{
  "n_layer": 12,
  "d_model": 256,
  "n_head": 2,
  "n_kv_head": 2,
  "head_dim": 64,
  "d_mlp": 640,
  "vocab_size": 8192,
  "activation": "geglu",
  "norm": "rmsnorm",
  "norm_place": "peri",
  "norm_eps": 1e-06,
  "positions": "rope",
  "rope_base": 10000.0,
  "rope_fraction": 1.0,
  "qk_norm": false,
  "attn_scale": 0.125,
  "bias": "none",
  "tie_embeddings": true,
  "parallel_block": false,
  "extras": ["capped logits"],
  "init": "orth",
  "init_std_qkv": 0.0312,
  "init_std_o": 0.00639,
  "init_std_up": 0.0312,
  "init_std_down": 0.00639,
  "init_out_by_depth": true,
  "optimizer": "adamw",
  "lr": 0.000968,
  "lr_mult_up": 0.929,
  "beta1": 0.95,
  "beta2": 0.95,
  "lr_head": 0.0103,
  "warmup_steps": 369,
  "schedule": "wsd",
  "decay_fraction": 0.937,
  "decay_shape": "linear",
  "final_lr_fraction": 0.0,
  "batch_tokens": 16384,
  "seq_len": 384,
  "doc_mask": true,
  "train_tokens": 161900000,
  "steps": 9882,
  "dataset": "wikipedia_en"
}
MLP neurons of a small language model. Each row is named by its layer, matrix (gate and up: input weights) and neuron, and shows model dimensions 0-255. Each number is 128 + 32 x the weight over its row's rms, rounded and kept within 0 to 255. Numbers have three digits each. A neuron's up and down rows have the sign that makes its largest values positive.
After each neuron's rows, "fires in" lists the words (lower case) most often at its 100 highest values on Wikipedia text that the model never trained on; "fires on" lists the tokens most often at its 100 highest values on Wikipedia text that the model never trained on.

L6.gate220:165157169090127135142118081134146191200149176182110104132105109119090137174113106108071116143119157074123128112197182092095164063086116123136116101127098203125069126040119159091136121177098111074132144148143154114038131146152087184106102136097092093178112158099123162134153080140110198123137129148137111121156150138110191082099138139116100133174184134102147123129161195153109125051084139153123112104142136116119060122103146111153181061087105113086148109163112146095143133149187097164149164103111110147099113092126183189146102139139158146112092170131128163129147115160176160105124144126169147126134103093142193101091169130153072118134133147080129093083155061168112178138144116097146123114095156186098136078176122146171069103119121133103142177134084113153115134158133127
L6.up220:148120142121114194130077118106143096144115154116190158110177146141057106190100201117107132205092135120120088076117121175148145136156054164158178077094098110175114133099119146153192098153086110126087096104190143173074152148076096176165153122068148152205092068144151142141105095157135121206147129106084145130116125116101131082135158174165158148115075092143161099130111114144093084121128117149134154150088096097097131131133134107138135117106110119130133116160145113129175159077160073149150068141130129120114161101084123178165139133097101080197153130130174123120126104135133155094104148169126157127102095170090126097127134142115091109165126140131146099149116137152074169148057142112118083128111152189056131075179122188142119141144088139077035127177150098137149184132159124
fires in: "al", "alqaisi", "jeonnam"
fires on: " Al", " al"

L4.gate477:143141102145145164172164105181152114101060103152158118142132125108096144142110148092131126115103146142104081155157149117073062080117089176102099075150171167118108191118133162152081083120121128144133199149163102164137103125167108125142085159108160099143108098081110154107118131074113111109128178131208132136177133137148180148128101052091141127136103192120141147149147166158119137095120139175070089127131111069118149105177138110144137097111112113148103108105169167118122151083157137105164087108086141100190099137177100154147142124155175129115097093161117177150128134142141102200074116133130122148091113138126114147109139089067100193149102145107115176117230125199085173164105127114149112167137110121127194081188148150056114141125200098154137143058146139117202117124180189
L4.up477:053139118119127116129155174171148192084138115147183117099130160112052158137170145168108156076122166154154176079168170118164160117154106181088140065111127152158153112163083158108150157122122133123117159129129080109190120114134049104111090109091132111172118160129082158144147141095127120100182111110156175156136109088216136109174140073157209136125144157120143169103076160144122104103140112145100121150144084107120119097170146120159144157123085095162111071124111175166078147106124132109122045129065162112171101139195080202151121047097103162139100161120155101117154148141120101085186140088112120151118117157153047125147143104092116112131105127081127187148144157149094118058116128110084092142128141082154166125115144141137099191107167137144130153116128128109192124112110070
fires in: "new", "all"
fires on: " New", " all", " All"

L4.gate177:118114137115115101157193125076177104127060140161182088155100102128080108085180126110068079208124132139141095106127171108148097089118141119099095121140127153114124161068134128078039148108094174163097163092132120084129115144146149100145159136127144109153171145168161135050113102131088164153129135143175127186154093134088119146115099146113135151133140113161120137098139125134079091120191157170142131111190151107110170130155138149144157213134127123137055127120181168050132158171093161105168152139156077188120114140121145159095091142123099178146130169076101154157103117141088132135097140134112088161126132159153106140064126123132149198131060116115181145110136114155133192143111185093122174087060080092094094096167129104121094084094136112141176165126130095129091071180176125
L4.up177:119138113113169128111160112130156070111067071081132114096069087183104178133117148135053077173129135149112105143125116127113094147145136153120129123098127170145035095109124056095094113144129175155098145111143027137078137138124155149117123108109131112128143108132152102121096152168098079117146123145143109140125120092121144151104162136185137111090133098168110071121122122142095136122132140117128156138152191145136110146135069144150128100108121105128060105146086136148081068136082153175136189141123124195116139134131161144122047041140092102109161173159083232116138111170084067167074092139090121165064089139144176142089156084122144175168063153102126166138117146136085133134074161107148161139166107139146173171131127172088100097082132152101110120092134057106136127156100088
fires in: "up", "under", "out"
fires on: " up", " under", " Up", " Out", " out"

L3.gate311:155176060147160110167105131139094101136165138144147137114079133101113075131131120111129173081119144107083173123136113081132121118149126167148114161139149133067110111114123089114152119153141126160121102179138176155125096168127090101109175125160129165138083199112096113169121070110079150109076106186142150098101186134165125093210129117078113163113161130165145154138130070148128112096134110140114163087146139212146168078130168159121114155102185120186135129153102130134187117173160122142146153176142096098158170053081171117165186143089113141094156105119114131130121094038120153142138177075184089152149156131164139176090177169148106156118161094089133070037168087085100113146178105138164143141152133070120104125110170102083149177085129091164083084177134142111150124119101135
L3.up311:164151136155141140135078174143115122173149143071124123120093138136163092086146133130165129131140080127114185139155117086183124143090163127143129131132184122088095085170115086109100141072088141176114082207115133132144145139141128101186100097183154180105099153129093091171092138108122116159084111156178103123087109103093143164175120119154125172049105039144132150157118112121125123094114116081100123091102142140170151113106128144106131131094149078201169102159148082157119134162173114099133105138141100101120107076097164165209187142115118078102115069073086119159152145094148091125149167125137107094152162113115127177059127120149161095161131180082163101074156108153180125171139084136156125129185140098106070135147136152106095221151168081151112126156063057162108172115108130
fires in: "would", "i", "we", "could", "will", "cannot"
fires on: " would", "I", " we", " could", " will", " cannot"

L3.gate343:057093116139167135156086147145131168128137197114165113182126124158126109116100209125131128162184076129159195116128166125164094172125144071106135100108130098166147116139119140133132103090102078133090087141124139123178122101107100106146128169133143173102075107208089151110108100187132123126105078114141049130155160089123118150176157126087152139082020140149143096140132095122093141216093171105091103110116173138124198136145145110075134156135100076139182149130155104161160139114100124112159123131090072145101106057117110118114135168125131100135109168091128097200100144154078066081152166067082105102143163136099118151113141148190150140127165163102152154143142118135157157137169115105137135139144153175086118188098134185115122114143131106082159069113155145130139134120192203
L3.up343:131157160110138139131147096091146205101158168192148125175102138132134162126225125167138121131125172156069121140135088146125141123140048077142113108149165120087166114096102098108102104130108158161111125134063125118120144153101151049204133069212106117162146122174108159106107068145136055128145147154146152122135167133084101175168123149202110097100057088091148120105114114069109119132170094112126154129143167192156114081123142142114167130133095153147078111135191137133221144149098165154084154120041088115175109101126156176121151140148091113112160157128127124159103121119099108169157138167131142160109119088131113127164125147113079166137115076151132080115083144088141152139106125115074135141058129217156135124120122136112139193084153120144129143151125190118155121114083157
fires in: "can", "canal", "tools"
fires on: " can", "es", " lim", "ls"

L4.gate260:121110124075102164111107154118150154130082134107118151074146127176130145157180228145164187148124071137110164154091130172156097158120090160131168115118129109115127139164013135149169121066084151145076108135108144197137095160205109104141107172168195081129114110130110127198094159158231137154075145130071146132139124083114121123133119126141149173095138182098138094062170137119133113123095143144085040142115182184150087167123080100112125126154126098127123096091148137131117146121073119095143181107131096147068096118144156153102115124131153071098115135108163126058113141165113111131142093154119143166159149123109119113110127145166080094174100118145164129178171104118162115101159120143121071148108082126150112074137173148137131128071099097074082096153114157156161133096122158
L4.up260:117175154124145143159129184140139139100171152162164109195139122112054104115112094139110173141130142105106143168115107127157166148126082109111118116111083121119140182115094133118059119132114148104176079219117128110129156127185161101161129097117135172110118106119083214103111116107151171136095131096160134143103161137106140148191153173125086091110105131127185113105161153083067098138111112089156155099085108142180132122200063071087161130099081138126131093129134105190172115119139142086055181117066097092120110096161145159154134114149129162141124080101133132198094125176082063162121173118131132086108140134072091145162209161174079172148068199102136170147143104127188125160107115146143099103119113112134108144202140161143122083151113120159146089115116127127104091131060130
fires in: "was", "is", "also", "would"
fires on: " was", " is", " also", " would"

L4.gate570:160156085152131108078077108156126128108197154198116110154090139113094119115114166193144180152145144131128127109134104095143148095068151119131099148111145120133149124161167099169118138099064161145119126119176090189112085135179082111117104124171103131107130112084131165155176115084195079070142121108150093103151153125097126137162158117154086106125137147118154130117180116127114135139129109049173120116089094121147168172153160120110095159113244108148115161147095144148136160131141121091119104109091134154132183148075150090126115094142150111175057164205104047105153163092101141122108157124138111123131147134076068127107230054146119065143132101124121088147111111068137156061141066178135157148138152075076148091123133178071143160154152178107120109112119124131168144134145153
L4.up570:123169111115146119177118139152110139087196077193145139103142117139112128137134111124073108128158121185150170178142096076139142165108114147094159155105130133126161135112104187111154130176154046132113135194119125072105146133077089138115124072181110149145093109139100116123131106083082042125129144077073154186070144119116128125165115158163098183118116116106099084095129133131110161141107151091112121133177138121114129170093193133137124074140144141078162070107131182154131093086117125142100093105171179120103139087080138159132147093158119150118119160095039119165098077105091101080072125098103133121123082140125100138113161121056163077084050075165103091105098131111212140139090136122099068120121119092119083129149150135131163119145169164161112119116162121070113127175059070
fires in: "was", "is"
fires on: " was", " is", "i", "y"

L4.gate206:099103142104129125233185098179147179140151103118187072172115141122199099098197132076142119130173112140097158131151085126086111186117108139092150171135154128193070151121123088090108109139113071162139193194146133116134159184114130148106090173165128164146113105120162091113109105106117124135092099062159149139181121121108095102120080104167109138128114118115117102161084124204050056148118100140097178133119103123177114116081192198125127115119158113139146129127088142086098175109102167105117126128164129137147125069128134147110166148182099149130124133137131135159105118139073117128061137120133146110076081195138103110102158099089149129143105112093131156125111069139154136133161123160138189141127124066056100143154117108130130116186093102152118085091162058173096101164158122
L4.up206:111094169092132110169109168174130095106106121118140148105128112152198163094149143111106166116107120084150144182090107131088193121134119122078150125107137071143103091141155102137140118107089138129139091155087111101123125141078137110142121186087120142123115081131124096158084168137117146163150060081072159168163174110049132123102128167142110175080103096167091124068082145173099074127132123146139162157085090085157167176164089101089120110117200096123142111119094132093155100103087095090145129167135117146094114119101097100116189038078141104193109176138120122056134130124125107141210147092113110139109110128123142144093136105138168162123115125093183159105125191131139154061151094213153186159099171156130191153170120163120088125145122163098145072091068095113150114106178140
fires in: "under", "into", "undercover", "understanding"
fires on: " under", " into"

L3.gate484:072132105138065167120094140130065138178084153126169180089191110125114106210098130098123112174167089184114127096175093140157148174129086074139126064092121151133153083145116143186176046088131131161096113189140115092132124109077110191096072166113120136156127122112123110167138152114076120077112119117082112135101138091120150129141122108099094098120126057136178130080144158154147114077090146136158126162142194110122102159118089131114111127128137161093133144130131148163130116036076128088086157086137119139143114076133150097126159109112116179107127097151112101179103131179119169129130090094105167129141145065146127186136157099162114116103165103134064168153078143137100138191129107142138066037113098146174154087104170154165135050159139160092104120130156129110131131161138174
L3.up484:117068106086124086156129176117122161128090159129110092155144107150108109113099154133139211181136133129136198121153188129117079110136106122055118162132157082129078175149123154079099172082157124165059107149086126025162103148147180139155116147085114102138089146130152148104129126140158169180150071089115136138071113136143133115128138085111128148194118110115101173108134153079133170150104110106152125124123141078130123158171158152137081152126115118129122162162165159145124102123118052096170142123144148148110106112143092123076207130097143144067121110130108100112060145129162148065096088119108160141154156151119166133151218095097093169124146139150143138180130183146115159099188124130113145072132144070114045095070163126144144106124066139120119177168154122111194129191183134
fires in: "that", "described", "election"
fires on: " that", "s", " described", " election"

L3.gate451:169128021145140095117168118144135118106091151172128127133109131095116106193176148080100124146074126146082116150110052123113132134152120089118134113159102162117142114125115146174170109144160159096178093125094091143098158097063146132131155085141141128140139148113117102056112164103118051105131092057146157089140139157142119111144169150119158189175205117157103079117103139124115091156149061125189162114140113148125189140128162170116183131121114139172131213124119139094170131093110120124121137112077121178074125085110166141097189177125087143144084129148061161069122080096114130159127072185164143155090073145139148180189144130133152123168152117103129170042178105091101118132147101143105110077119115176121104137116092110107164052128085140110125169151092125145174129119120125
L3.up451:157121088125133125069173153138137083097073136132134113103127135110125154142140177085133139124117119149116132175143065168142172109160183091118104064120130186142153107154129107190160141073095149154167113133102086119143162079059112118155130092111188150141143113106080133114094176090202101107106129096099139092124179099133129149116154138141162133070169145165080129125125103086152064186110115105136082152140169096100153148211140107105144143111069067192140166119121096158135130126079123093141105140075075170103105132146136103097155129120126135172119187130076137118132125134090113135166089172139113125122183136121144136118141155100150111191122122087130177062162132110166118085128112153180094115146177234126090160147157155161055114125093067054119117140071165156135129083124067
fires in: "would", "can", "could", "must", "cannot", "will"
fires on: " would", " can", " could", " Will"

L6.gate499:162093105132155108112125060149066161223170123162154161113165133122097124191078101090093081166101106157117129195079097112173120103162157163103122092103126093111147116134118089138131166158130139138092144116093179099095102084115151062088128121187127071116123089239160129126123098170084091105111130178104108097178135159105145087131074096139120142130115130169140141124093160124119143095162137098121042162121142101179106181108111146087091123138156114058130183112154156102175125108094126086121157140121154198096093149111125146101089119120101152077146110099106105118123135112142117136078151102097109139082129150165114127216165145160173161135130119181101100067146137126130096189144104161131112062161150140115162148124168137151115162104109143080134094055144109125132162068151181
L6.up499:124125150090154105100123158116138130158170159113149092135091151108161152118116155093172117141099118115236141109116167168153045162150145152120099152111161122113134114097153178141144125172172166117091207134144152088145107113140155125145148155093110096157111093157114146136144138181107132150141130135089094172175120165085156168137108135100163132110120168113181155128074197145154124084135124159144087185139079104134165168092110121142129102146131096129119099099174093129154178143096129131071093144091134166174143230081133198098095102072148102183092108174113098132160120134163099094108155118116167110073141156138074130134123126129121079158142060098117194120184147153150084083154123132115129143105099175102165069117180149107029065119126131098082128119181137147143112079196098
fires in: "million", "six", "seven", "four", "great", "remix"
fires on: " million", " six", "ix", " seven", " four", " great"